config.toml
n_layer = 10
d_model = 256
n_head = 4
n_kv_head = 1
head_dim = 64
d_mlp = 1024
vocab_size = 4096
activation = "gelu"
norm = "layernorm"
norm_place = "pre"
norm_eps = 1e-06
positions = "learned"
qk_norm = true
attn_scale = 0.185
bias = "none"
tie_embeddings = true
parallel_block = true
init = "normal"
init_std_qkv = 0.0334
init_std_o = 0.0415
init_std_up = 0.0478
init_std_down = 0.0478
optimizer = "muon_variant"
lr = 0.00876
beta1 = 0.95
weight_decay = 0.0
lr_head = 0.00726
grad_clip = 1.0
warmup_steps = 0
schedule = "wsd"
decay_fraction = 1.0
decay_shape = "linear"
final_lr_fraction = 0.1
batch_tokens = [16384, 32768, 49152]
seq_len = 512
doc_mask = true
train_tokens = 151500000
steps = 5173
dataset = "wikipedia_en"
MLP neurons of a small language model. Each row is named by its layer, matrix (up: input weights) and neuron, and shows model dimensions 48-143. Each number is 50 + 10 x the weight over its row's rms, rounded and kept within 0 to 99.
After each neuron's rows, "fires on" lists the tokens most often at its 100 highest values on Wikipedia text that the model never trained on.

L5.up617:43 48 60 55 51 49 58 47 64 37 42 40 56 50 58 40 58 43 47 46 53 23 50 42 36 50 57 60 70 63 47 40 43 48 45 56 53 48 49 49 48 59 48 57 61 47 47 18 62 66 57 47 30 42 41 36 57 34 43 41 62 45 23 25 54 47 70 41 37 53 55 49 53 50 58 40 57 44 57 64 59 50 49 42 57 60 51 32 53 58 53 48 56 51 60 51
fires on: ",", " is"

L4.up187:36 44 43 56 38 45 76 37 57 48 50 47 45 61 34 49 49 56 51 42 35 51 51 51 39 30 29 61 51 44 50 56 50 62 60 48 78 47 46 53 51 48 54 42 64 53 39 33 47 62 56 55 65 47 45 32 52 64 65 61 54 68 36 31 64 71 46 49 53 55 39 42 53 54 40 42 46 53 30 57 42 54 52 52 52 64 57 60 56 58 52 46 30 58 37 45
fires on: ".\n\n", "\n\n", "==\n", " ===\n", " ==\n"

L5.up31:59 53 50 51 62 33 59 45 53 45 65 80 56 63 61 59 50 52 38 61 44 53 47 34 52 42 43 36 51 54 46 60 48 53 43 61 46 48 36 54 41 38 46 47 52 37 62 49 46 40 51 54 54 38 55 44 30 45 35 49 48 45 43 34 48 56 41 57 50 55 58 47 56 56 54 56 60 53 50 57 59 53 44 31 56 43 59 50 54 52 49 50 55 52 44 53
fires on: " in", " to", " tra", " f", " de", " re"

L3.up858:54 57 62 32 52 48 57 42 59 45 47 73 45 48 43 55 44 52 54 43 55 56 27 49 39 49 64 60 51 45 54 31 41 58 53 50 37 42 39 49 45 52 47 69 61 48 51 63 48 65 46 59 41 53 47 55 62 62 41 44 44 51 45 57 50 44 44 58 50 63 51 49 64 41 56 35 38 62 50 47 69 33 52 50 50 55 43 43 48 50 59 45 45 47 34 45
fires on: " Comm", " ex", " w", " sw", " cre", "|"

L3.up16:52 46 48 32 48 73 52 62 55 77 45 56 50 63 39 54 42 37 53 39 46 55 34 47 54 38 44 47 54 28 50 55 62 24 59 57 51 62 43 40 45 48 62 34 50 34 59 42 39 64 20 46 24 48 53 54 36 44 64 48 45 60 39 63 65 24 47 38 51 78 48 59 48 68 42 53 32 61 48 43 62 49 37 53 39 62 49 59 63 49 51 37 52 56 41 44
fires on: " |", "io", "iano", "ales", "inals"

L5.up98:47 72 49 66 45 81 58 54 56 58 53 50 44 43 46 34 43 35 62 41 45 52 50 64 37 40 48 41 50 43 45 62 45 40 42 45 50 82 63 62 59 60 50 52 32 39 47 47 49 49 60 44 59 59 42 62 50 47 40 64 62 51 26 44 65 46 54 41 51 46 57 58 57 44 41 52 43 54 48 22 42 49 60 48 53 35 45 43 57 60 34 50 58 67 50 40
fires on: "2", " Pl", "3", " h", " m"

L4.up915:50 32 56 20 37 59 54 55 43 49 56 43 29 53 45 55 52 38 61 50 58 28 41 67 52 49 45 52 55 31 35 47 49 58 36 46 61 62 47 65 57 24 49 46 54 43 56 51 47 61 41 59 60 56 60 48 70 36 49 27 40 38 34 56 43 45 55 66 51 48 64 40 50 48 60 43 57 63 44 31 45 60 44 42 48 57 56 36 57 46 55 40 45 46 34 38
fires on: " incre", " election", "urs", ":", " in", "ro"

L5.up149:42 44 37 47 37 61 44 46 64 33 47 55 69 36 51 56 52 50 68 33 35 66 55 42 51 34 51 55 56 48 61 53 54 50 42 52 50 46 58 40 46 55 42 42 55 61 45 46 31 57 49 34 40 64 34 52 58 35 52 65 63 61 25 39 48 48 62 41 70 52 30 51 67 52 55 66 45 56 39 34 34 23 51 41 53 49 41 51 59 49 58 43 70 46 51 64
fires on: " l", " (", " enc", " inc", " dist"

L3.up791:43 49 43 42 43 49 56 51 46 38 59 47 50 58 47 45 35 57 57 46 45 51 48 43 46 41 51 43 46 50 54 55 39 39 51 36 65 43 40 49 45 53 51 65 52 67 65 40 49 39 57 40 48 49 47 47 58 61 59 65 36 54 64 42 55 51 46 37 56 53 41 47 58 41 52 56 53 67 73 57 56 59 50 42 37 53 57 27 52 34 45 64 73 38 65 55
fires on: " pass", " opp", "ess", "\n\n", "ham", " son"

L4.up972:63 59 42 63 56 48 64 59 53 63 41 57 45 64 67 46 48 52 69 46 61 54 46 55 41 54 55 61 40 23 50 53 51 55 34 49 62 36 40 43 40 47 36 40 48 67 53 60 50 37 46 45 48 45 65 43 43 46 34 55 55 57 60 47 56 42 49 49 39 38 49 47 52 55 44 50 56 54 61 52 46 77 47 53 52 55 38 33 52 51 51 34 51 35 52 47
fires on: " ", "==", ",", " and"

L4.up825:32 64 48 72 37 71 41 56 52 46 66 43 45 47 39 50 34 48 56 35 36 45 58 39 46 52 57 57 55 42 41 55 40 67 29 38 38 41 41 53 58 54 45 63 65 47 52 52 49 57 41 58 51 45 46 51 50 71 41 71 39 54 50 49 56 46 46 42 47 63 44 66 44 51 42 46 80 73 55 51 71 43 38 48 62 58 67 25 44 40 44 41 52 43 56 47
fires on: ":", " that", "vent", " were", " which", " m"

L4.up573:48 38 52 65 62 49 53 57 34 65 42 63 34 44 47 41 30 42 50 62 36 39 36 41 55 50 55 69 33 50 45 48 34 56 50 50 53 61 71 49 40 37 42 45 59 31 66 45 64 44 50 57 43 49 59 62 52 51 57 53 50 56 40 61 34 54 51 76 49 50 32 49 43 54 29 54 25 58 48 49 61 52 63 51 56 39 55 57 41 30 63 47 54 50 54 52
fires on: "ST", " MF", " UTC", " zone", " DF", " place"

L4.up264:45 46 69 49 41 64 39 77 50 79 53 34 43 67 45 53 36 55 50 19 38 62 52 53 50 44 46 51 62 56 44 42 55 56 44 40 67 36 57 65 47 45 69 54 69 50 62 46 48 55 53 49 45 65 59 51 38 56 42 47 35 39 43 59 54 54 42 31 36 69 50 59 64 43 44 65 58 30 50 60 38 62 49 41 62 59 51 32 39 46 51 41 51 47 50 36
fires on: " f"

L3.up585:54 57 52 69 48 61 38 27 53 41 66 32 63 40 44 33 53 39 56 40 51 50 44 45 50 56 60 41 61 46 55 42 58 41 55 53 34 58 59 62 44 50 41 46 53 31 57 43 44 28 36 39 51 41 52 69 35 45 30 57 52 55 49 45 51 48 37 72 46 53 30 50 49 44 48 56 56 57 48 58 42 48 33 50 42 49 45 42 45 52 57 55 70 50 34 57
fires on: " |", " from", "|", "red", "\n", "\n\n"

L3.up418:45 40 61 46 34 59 58 48 48 46 32 40 39 50 49 59 50 45 42 53 66 59 48 67 40 62 49 52 42 33 59 34 48 44 46 36 27 61 44 51 50 63 50 72 38 46 42 42 55 40 32 38 61 75 41 34 47 65 56 63 51 56 51 40 78 72 50 41 60 37 52 52 58 44 54 57 51 40 64 24 47 23 52 66 45 38 43 51 69 48 55 52 53 62 56 35
fires on: " as", ".", " m", "ctions"

L5.up163:48 34 54 55 30 55 29 60 46 57 42 67 49 53 47 30 54 49 57 30 43 53 59 55 51 45 27 47 65 48 40 65 58 52 63 38 37 66 52 31 54 42 44 51 75 36 53 46 56 53 55 45 55 60 48 47 45 42 62 55 54 37 47 46 53 60 62 30 54 57 50 57 60 38 48 77 51 32 54 56 45 63 62 51 47 56 61 58 52 48 52 46 62 58 61 38
fires on: "==", " m", " f", " M", " t", "M"

L4.up905:37 56 45 36 56 66 42 49 40 65 48 58 57 42 55 74 47 47 49 51 75 42 63 60 38 32 41 75 37 50 52 48 42 38 41 55 49 48 39 50 48 69 38 55 49 34 58 53 32 52 56 56 54 65 31 53 37 77 50 41 45 56 43 40 47 61 59 35 31 56 54 52 46 55 50 48 54 67 60 45 55 57 57 53 41 46 48 59 65 49 42 40 61 56 45 47
fires on: "-", " household", " age", " of", " living", " had"

L3.up618:39 68 50 44 62 54 78 58 49 61 63 45 38 49 60 34 67 49 57 39 40 47 31 66 63 41 49 53 58 26 46 58 46 44 39 55 67 37 38 40 49 34 52 29 51 52 50 46 44 40 56 29 50 41 29 31 37 45 64 49 51 61 36 51 52 43 67 57 55 57 40 64 60 54 59 62 49 63 33 37 50 73 57 40 49 49 58 50 65 47 55 32 47 38 53 32
fires on: "-", "\n", "\n\n", "A", ".\n\n", "and"

L5.up928:43 50 48 50 46 54 54 49 36 57 38 55 48 67 38 61 55 55 53 51 60 56 45 64 54 60 48 50 57 44 24 41 54 59 44 62 44 70 43 38 54 44 55 43 51 66 53 54 37 44 41 62 43 47 60 46 66 58 29 51 36 63 43 42 57 51 49 55 35 66 36 37 59 31 55 51 29 52 46 51 46 59 51 61 43 52 41 54 42 37 47 66 61 57 47 44
fires on: "f", " f", " F", "-f"

L3.up349:52 68 42 62 41 45 44 44 42 70 70 60 51 54 44 39 63 60 54 48 54 32 40 48 50 47 60 56 68 44 59 31 62 56 58 46 53 52 66 46 33 43 50 32 35 49 44 43 29 32 49 44 47 43 61 49 56 38 46 41 52 41 68 53 57 49 48 51 68 67 41 47 57 46 58 51 36 49 62 68 43 55 55 37 58 53 66 68 54 73 47 40 44 48 34 40
fires on: " out", "ion", " |", "|", " Out"

L4.up308:44 46 34 58 31 49 28 41 46 63 45 57 46 59 55 50 47 43 42 42 39 53 52 47 62 41 53 63 39 71 53 48 49 32 51 48 66 60 35 62 47 46 47 56 47 39 56 51 55 46 43 32 58 71 50 46 50 62 48 26 40 52 30 37 55 57 40 43 41 58 55 60 48 55 43 43 42 37 60 57 50 55 47 46 47 57 60 44 33 44 66 49 52 36 52 63
fires on: " |", " w", " may", "|", " sign", " sc"

L4.up913:59 57 54 49 44 61 54 68 59 61 52 49 45 56 64 46 51 68 34 43 44 58 54 44 46 43 66 53 46 38 50 47 56 60 52 46 53 41 48 74 51 54 38 48 47 44 47 51 51 58 34 54 44 52 53 55 50 54 67 42 43 48 39 51 56 31 54 71 53 48 48 64 46 54 34 57 40 41 67 55 42 52 37 48 18 40 52 54 48 42 76 43 60 49 50 50
fires on: " |", " ", " int", " is", " was", " appointed"

L5.up396:41 48 48 30 65 26 45 52 40 58 32 64 41 63 49 50 46 32 37 49 53 43 51 55 50 51 42 50 56 47 50 57 50 71 43 68 53 44 26 45 43 63 44 40 55 54 31 48 75 54 67 50 55 39 50 45 34 49 41 57 47 67 56 61 33 51 44 31 41 56 57 36 58 64 55 58 39 44 51 46 51 59 52 31 51 36 68 43 45 45 51 44 62 47 54 55
fires on: " /", " in"

L5.up109:54 56 44 38 33 51 52 48 50 76 51 68 52 55 49 39 48 59 54 56 48 26 57 39 55 56 59 46 50 42 43 67 63 48 40 54 66 67 38 43 51 52 27 55 46 73 52 58 52 44 50 43 32 46 53 46 61 39 51 51 43 68 64 62 42 39 43 47 48 55 35 27 53 54 58 54 38 54 44 42 46 57 49 44 53 52 31 50 42 44 70 51 63 48 52 51
fires on: "ud", " |", " |\n", " there", " (", " aud"

L4.up895:48 33 59 43 56 41 56 51 35 43 62 50 66 44 46 48 47 39 56 33 45 56 61 48 42 31 54 59 59 53 47 51 51 31 51 41 58 61 47 26 40 66 56 59 62 53 49 46 56 56 54 52 40 56 57 58 65 47 42 45 29 66 65 56 36 55 49 51 50 53 38 58 48 41 55 37 50 55 47 55 44 55 70 53 45 56 56 48 51 39 43 46 49 46 50 69
fires on: ")\n\n", "\n\n", "}", "2", " Total", "/s"

L5.up80:51 28 52 60 55 49 39 68 51 52 54 46 43 44 51 45 50 41 53 53 63 59 17 50 34 59 44 73 45 57 49 37 46 49 44 67 59 58 42 44 50 42 46 62 33 68 57 46 36 68 65 65 44 59 72 57 63 84 64 45 45 54 59 64 65 55 60 57 40 50 65 59 46 41 51 60 48 55 37 40 60 63 49 56 48 34 62 49 69 23 51 56 41 49 55 45
fires on: " (", "\n\n", ")\n\n", " as"

L3.up423:65 60 49 60 48 60 53 48 53 60 45 62 57 35 52 52 44 50 32 47 61 37 40 48 33 53 58 52 53 46 54 56 53 39 42 57 42 59 52 51 58 31 52 51 48 38 50 47 53 36 44 59 60 60 53 35 45 61 49 48 38 55 61 65 66 59 34 55 41 38 47 41 47 62 44 38 32 62 51 45 50 59 45 48 51 49 41 34 64 53 36 33 38 36 47 48
fires on: " and", ","

L4.up716:34 35 64 41 66 65 54 47 61 50 56 65 49 67 54 43 63 51 40 45 46 57 39 49 44 60 38 52 39 36 48 51 61 46 53 71 50 59 44 45 51 58 73 46 37 58 50 27 53 43 76 50 46 29 53 45 47 39 43 40 44 41 40 46 46 60 44 54 59 59 42 49 58 59 49 60 42 51 43 58 53 41 45 35 34 49 53 46 62 66 45 49 72 54 62 60
fires on: " on", "-", " On", "o", " in", " h"

L4.up812:50 64 49 62 52 40 53 53 31 37 46 61 54 48 50 59 52 48 49 56 43 47 32 55 48 46 49 66 62 43 57 42 58 51 57 60 35 56 44 45 34 63 55 51 58 41 35 65 43 48 49 37 15 47 67 54 58 37 57 59 38 68 58 53 52 34 56 54 57 57 52 65 58 54 56 32 30 41 57 47 30 48 47 60 38 57 34 46 40 59 39 56 56 50 62 47
fires on: "-", " Gold", " English", " Summer", " Silver", " England"

L5.up416:44 54 54 56 47 51 55 34 37 52 48 46 54 69 55 50 46 53 59 32 55 64 35 38 47 60 51 57 70 59 52 40 54 50 48 59 66 38 49 55 51 52 59 49 61 54 67 43 60 49 50 60 52 70 39 54 28 54 35 55 58 37 53 71 44 45 66 52 46 47 42 51 59 48 30 59 50 53 43 35 39 56 53 50 48 61 54 39 51 36 36 54 51 42 36 51
fires on: " n", " def", " h", " f", " inter", " inf"

L4.up792:37 39 61 47 35 46 32 60 56 55 58 53 42 41 51 43 56 38 60 35 46 55 33 38 54 32 53 36 84 43 41 50 56 51 47 58 61 59 52 53 56 47 48 57 62 64 44 39 49 63 79 48 54 52 52 55 61 44 62 40 50 62 50 34 54 55 58 54 35 66 55 34 48 45 54 44 44 63 47 51 45 42 44 40 58 47 37 40 31 78 33 50 53 33 58 39
fires on: " was", " is", " sq", "í"

L4.up289:57 45 59 44 34 36 40 35 64 48 55 64 41 30 62 56 39 44 68 52 48 41 51 40 41 41 57 52 54 34 47 44 33 49 58 59 54 42 54 45 52 33 43 53 45 55 63 48 51 51 66 45 50 52 63 57 52 60 40 42 48 34 45 55 46 28 63 62 63 56 45 54 52 61 51 50 64 62 62 55 40 63 63 65 61 59 46 30 62 62 47 42 74 52 47 53
fires on: "\n", " |", ";", "^{", "8"

L3.up37:51 45 41 61 46 46 55 46 64 37 53 45 37 42 69 57 53 46 57 57 52 61 54 45 36 49 69 67 50 55 43 63 62 41 42 46 65 62 36 43 64 57 46 45 46 45 52 57 49 46 45 44 47 68 55 45 51 61 45 59 37 48 32 55 43 41 53 77 55 55 57 55 37 66 49 53 48 63 44 67 61 68 32 37 40 55 54 51 55 46 45 22 35 48 50 48
fires on: " of", " (", " at", "D", "í"

L3.up176:49 55 68 44 48 50 45 54 52 54 68 49 43 46 53 51 44 63 64 51 54 51 50 46 47 53 55 52 62 72 64 55 53 49 63 49 60 51 47 56 67 40 48 58 41 52 37 56 52 40 55 46 48 37 66 52 54 57 61 62 55 60 72 47 36 54 52 55 50 62 40 35 49 55 62 53 62 32 49 62 37 40 60 32 43 52 42 50 48 52 54 44 41 47 30 52
fires on: " |", " George", ":", "|", "9"

L4.up144:64 66 57 36 39 58 49 38 46 23 35 67 52 50 66 62 43 46 37 56 56 61 43 45 53 52 42 52 52 60 54 59 44 47 49 52 50 33 58 36 50 54 50 54 46 57 54 61 50 40 66 40 39 40 48 34 42 38 58 27 51 47 44 57 42 54 55 55 43 60 46 49 57 52 48 45 53 68 65 24 44 43 43 36 43 41 37 52 50 48 63 49 64 49 31 71
fires on: "2", "9", "0", "1", " in", " of"

L5.up631:45 44 69 37 45 47 54 48 43 57 41 33 66 28 46 51 44 41 38 32 50 41 52 55 55 53 57 69 66 45 47 35 53 52 43 58 52 67 42 52 39 55 37 49 54 47 42 56 70 46 50 47 33 46 57 49 43 49 46 35 40 42 56 54 59 47 60 64 53 47 61 54 54 47 61 50 60 45 51 35 44 66 42 45 46 61 62 61 63 60 46 57 44 49 31 44
fires on: ",", ":", " in", "ulation", " b", "}"

L5.up643:47 56 57 44 44 61 65 57 43 50 56 64 40 57 60 35 55 43 52 60 46 40 22 44 36 56 43 56 62 67 49 27 56 53 41 36 46 57 43 45 63 33 35 74 58 39 58 55 49 35 40 63 38 50 34 49 40 45 36 49 35 50 59 56 51 47 53 64 67 46 39 38 53 49 50 56 53 59 54 58 58 62 48 45 58 54 46 43 54 55 65 44 48 62 54 45
fires on: "==", "===", "'", " |", "ly", "3"

L3.up397:57 51 58 51 39 57 38 52 54 37 52 43 44 36 48 52 55 50 51 43 44 30 54 65 43 25 44 63 63 49 56 50 66 55 53 50 54 61 43 57 59 52 36 55 55 44 61 40 66 53 36 54 45 51 57 38 41 57 53 48 59 42 51 62 51 65 48 45 63 67 37 59 61 61 65 47 47 50 68 41 50 42 22 53 48 60 47 52 43 76 60 44 69 61 44 28
fires on: " U", " V", " R", " H", " B"

L4.up209:38 57 68 46 40 46 43 63 43 54 53 32 40 55 60 34 57 49 41 48 41 48 40 49 63 43 45 64 66 32 61 56 56 41 32 58 44 51 49 63 55 50 34 60 64 47 48 52 46 65 59 47 65 44 58 47 53 30 43 62 39 57 57 48 62 47 56 61 56 48 57 42 64 33 49 61 56 58 66 40 40 40 69 58 48 43 42 37 51 40 49 63 66 55 49 51
fires on: "F", " def", "-f", " Def", "f"

L4.up58:43 69 50 56 41 66 52 45 67 57 55 48 44 30 47 48 46 50 38 43 69 60 40 46 44 60 43 45 57 69 67 44 59 40 54 49 43 53 55 70 46 39 45 50 48 47 45 39 37 44 56 49 66 68 56 38 44 49 47 55 47 48 67 64 49 52 40 62 45 44 56 54 69 35 46 41 48 31 54 33 60 57 51 41 65 47 47 20 46 54 49 45 47 41 55 53
fires on: ",", ";", " |", " or"

L4.up36:45 42 43 49 43 49 58 61 59 62 29 35 35 49 58 39 50 54 48 42 32 65 47 51 44 49 63 60 43 33 61 48 54 55 49 49 41 58 52 54 50 44 64 56 63 39 43 52 47 71 38 43 32 62 37 36 52 40 47 49 43 50 49 49 62 42 61 39 60 40 65 39 39 57 48 42 35 50 56 51 47 68 47 48 27 43 44 62 48 44 64 55 45 63 60 44
fires on: "===", " |", " are", " is", " "

L5.up852:33 52 35 63 44 44 60 71 32 31 40 58 50 43 44 52 44 36 40 32 47 45 29 49 19 58 54 45 60 66 56 50 46 53 42 46 72 43 43 56 54 51 50 55 53 63 62 47 56 57 36 56 39 47 45 61 45 46 50 44 38 47 50 54 56 35 39 48 61 56 34 44 49 56 51 51 66 57 51 59 36 65 34 65 45 60 54 42 50 27 36 40 58 40 47 52
fires on: ":", " |", " (", ";", "=="

L4.up866:53 59 46 67 43 45 52 40 52 59 31 57 43 36 30 49 43 37 52 53 49 55 64 55 27 41 43 54 59 56 40 48 50 47 45 47 55 47 62 42 41 35 43 62 39 62 48 37 29 48 39 58 54 66 69 23 42 50 54 42 66 70 49 49 37 55 49 66 42 47 47 50 47 55 47 42 61 49 36 53 52 65 54 59 58 43 58 60 69 59 65 65 55 55 58 47
fires on: "==\n\n", " |", "==\n", " ==\n\n", " ==\n", " |\n"

L5.up146:47 43 60 53 42 51 47 50 40 56 61 41 41 39 36 49 39 59 68 47 45 41 62 48 59 45 62 56 57 64 40 55 28 58 32 57 60 37 45 30 32 46 60 47 58 62 45 68 34 67 42 59 47 57 58 49 42 56 56 73 54 49 57 55 45 58 46 43 55 51 27 51 46 35 44 53 50 66 58 42 47 49 40 48 40 57 45 43 37 57 47 49 41 47 57 47
fires on: " which", " that", "\",", "\"", " l"

L4.up324:63 53 46 53 52 47 74 27 38 32 44 48 71 53 47 45 34 68 59 47 55 39 42 30 54 51 67 47 35 69 53 49 42 58 59 59 52 64 45 44 55 62 64 41 37 66 51 49 67 53 50 59 54 59 34 47 45 22 51 59 46 43 52 39 60 64 54 44 49 64 45 42 44 41 59 72 32 37 49 56 45 50 49 41 37 52 39 57 50 55 45 57 48 64 32 41
fires on: "\"", ")", " name", "]", " it", " after"

L4.up865:53 59 41 33 55 53 57 81 54 34 43 50 58 52 62 34 46 38 54 21 49 62 52 61 50 45 34 50 40 40 69 58 58 49 55 48 66 49 49 32 43 39 37 56 55 37 56 46 49 56 65 52 50 66 56 58 38 58 55 43 50 42 65 65 47 51 52 38 49 53 44 51 45 36 39 64 38 41 63 22 23 54 44 40 73 45 54 45 34 64 61 57 56 48 38 50
fires on: " M", "T", " reb", "M", " T"

L4.up940:47 59 32 50 46 45 51 54 37 45 54 52 58 56 44 58 74 47 55 49 63 40 57 47 32 30 46 52 57 60 49 54 28 69 59 61 35 38 53 58 47 60 55 61 64 39 39 35 52 48 57 50 50 43 63 37 49 48 35 41 63 55 48 38 56 41 45 42 34 43 52 46 55 49 45 50 59 38 66 62 50 42 47 39 53 56 49 54 41 42 32 64 66 36 66 45
fires on: "==\n", ",", " is", "|", "The", "===\n"

L3.up478:54 59 47 42 51 50 49 51 27 53 62 49 71 43 43 49 35 63 37 50 40 58 56 47 50 47 50 56 54 54 56 50 41 58 33 52 52 44 40 36 46 48 46 41 52 52 32 37 50 50 49 50 38 40 50 38 46 62 63 51 48 47 31 55 64 35 51 54 46 46 46 59 38 38 45 53 67 49 55 54 44 44 30 52 41 59 68 44 65 67 28 40 58 42 45 43
fires on: "s", " that", " which", " rank", " Succeeded"

L5.up936:46 53 43 46 33 61 26 54 67 65 49 67 32 41 37 52 52 57 47 39 62 39 50 44 56 59 56 69 48 49 55 58 57 44 55 65 43 50 57 42 59 54 53 47 47 49 63 54 57 59 39 41 45 49 62 50 33 47 33 38 43 52 50 52 53 38 47 43 49 45 39 35 49 61 36 56 55 67 53 60 41 48 44 53 55 42 37 33 56 34 39 41 58 56 50 44
fires on: " |", " |\n"

L4.up88:41 54 20 54 42 32 34 38 47 73 49 57 46 44 64 49 63 34 71 38 44 57 37 51 40 39 52 66 53 44 47 60 52 54 37 41 64 50 51 59 44 54 47 52 41 61 53 37 48 46 48 36 43 36 58 41 54 69 48 74 60 50 56 52 57 35 50 40 46 66 62 66 43 66 66 43 64 39 44 48 62 36 59 46 38 59 51 52 45 47 68 54 53 36 57 65
fires on: "\n", "–", "'\n", "===\n\n", " U"

L3.up70:48 49 33 60 57 64 57 50 60 45 46 52 40 58 42 31 63 54 54 63 63 41 64 60 38 35 48 51 52 72 46 34 40 76 28 44 48 53 42 37 57 32 45 70 43 60 63 41 48 47 65 48 56 56 49 61 54 37 43 46 58 39 54 42 55 53 41 42 36 43 40 55 47 55 52 54 57 42 51 47 49 34 43 47 50 49 53 46 40 67 54 59 54 37 52 45
fires on: " along", "|---|---|---|\n", "|---|---|---|---|---|---|\n", "|---|---|---|---|---|\n", "|---|---|---|---|\n", " feat"

L5.up644:44 49 74 55 46 60 54 52 49 56 53 46 46 44 42 45 34 55 38 41 71 38 41 49 35 56 35 33 50 64 58 50 67 43 47 49 44 57 40 28 56 43 48 45 50 56 40 41 49 45 47 52 43 71 49 50 64 62 62 60 45 58 71 58 50 35 59 60 64 61 59 51 53 43 61 44 62 66 47 63 58 58 53 38 59 67 67 54 41 54 39 48 45 52 48 50
fires on: ".", ":", " tra", " /"

L4.up536:34 76 51 56 46 47 64 55 57 50 41 44 52 41 55 50 61 50 54 50 47 46 55 52 38 43 37 50 61 45 41 40 50 55 37 57 36 44 51 43 48 68 47 45 64 43 31 49 42 59 67 45 57 52 27 49 68 52 25 62 71 49 52 44 59 37 48 40 48 43 50 46 35 55 40 49 46 52 44 49 71 46 44 32 41 50 49 53 54 46 54 46 54 58 63 49
fires on: ",", " which", " that", " ", " for"

L5.up562:62 43 58 47 55 65 43 51 49 61 55 48 45 56 31 53 34 42 46 68 50 41 41 48 35 61 49 34 64 34 49 37 39 61 53 60 63 43 50 42 62 49 66 46 46 55 48 19 68 48 58 39 45 56 58 48 59 55 45 39 57 49 70 31 52 49 43 65 50 64 44 52 57 65 64 46 48 50 50 53 54 59 47 46 55 39 49 41 49 51 48 31 54 44 48 46
fires on: ":", "A", " January", " /", " from", " December"

L4.up1005:46 32 58 34 54 36 61 37 48 61 76 57 45 62 56 64 35 69 60 47 53 57 54 59 59 55 65 60 58 45 48 61 49 68 49 48 45 45 71 60 65 48 43 46 55 54 51 50 47 31 57 45 62 59 39 45 60 56 63 55 51 38 49 39 47 55 52 76 60 51 53 34 54 48 51 50 47 49 58 55 42 41 42 49 59 62 46 57 37 41 41 57 43 56 48 56
fires on: "L", "B", " most", " l", "C", "Ch"

L4.up108:46 44 45 43 50 54 52 64 54 39 60 38 47 41 60 59 29 47 52 56 49 45 51 54 52 71 52 39 54 46 61 44 46 38 52 50 57 55 54 54 46 42 57 82 40 53 37 56 60 75 63 54 49 85 45 64 43 40 43 40 55 56 55 42 53 28 49 49 53 72 35 60 30 45 57 69 47 49 65 54 62 38 45 49 36 47 41 29 35 44 52 50 50 39 43 46
fires on: " s", "-", " Years", "ograph"

L4.up268:37 48 26 52 18 48 53 57 62 60 63 44 56 41 54 56 51 51 48 54 51 43 50 39 54 70 54 48 49 41 50 52 39 30 54 61 55 75 48 55 48 55 62 48 31 55 63 45 52 43 56 56 38 57 47 53 57 39 45 41 61 57 47 52 42 58 57 65 48 51 36 61 58 52 35 53 72 51 44 76 35 53 43 43 38 55 46 53 44 33 38 53 67 47 50 52
fires on: ",", " |"

L3.up818:51 56 71 52 45 52 53 40 62 46 52 44 53 37 35 38 47 47 68 47 57 35 64 49 52 38 40 53 59 51 56 50 39 57 46 60 53 45 48 28 46 55 39 66 68 40 53 43 48 64 66 36 51 29 37 36 54 40 45 40 51 41 65 52 42 41 51 52 61 45 33 46 54 34 66 58 49 49 68 53 56 47 46 53 35 44 47 32 41 46 61 63 80 46 28 43
fires on: " P", "\n\n", " pass", "back"

L3.up287:43 65 52 35 61 49 57 56 53 57 46 49 50 58 54 55 39 41 47 70 65 28 51 45 38 45 48 43 51 70 44 45 53 51 29 53 66 42 59 42 42 47 56 46 44 44 59 51 44 42 54 51 64 58 49 45 51 55 35 72 54 43 55 61 56 43 47 50 44 44 58 35 53 56 63 55 56 52 54 58 59 55 48 35 57 48 65 40 43 46 49 44 65 44 49 17
fires on: " con", " fav", " hon", "\n\n", " resp", " expl"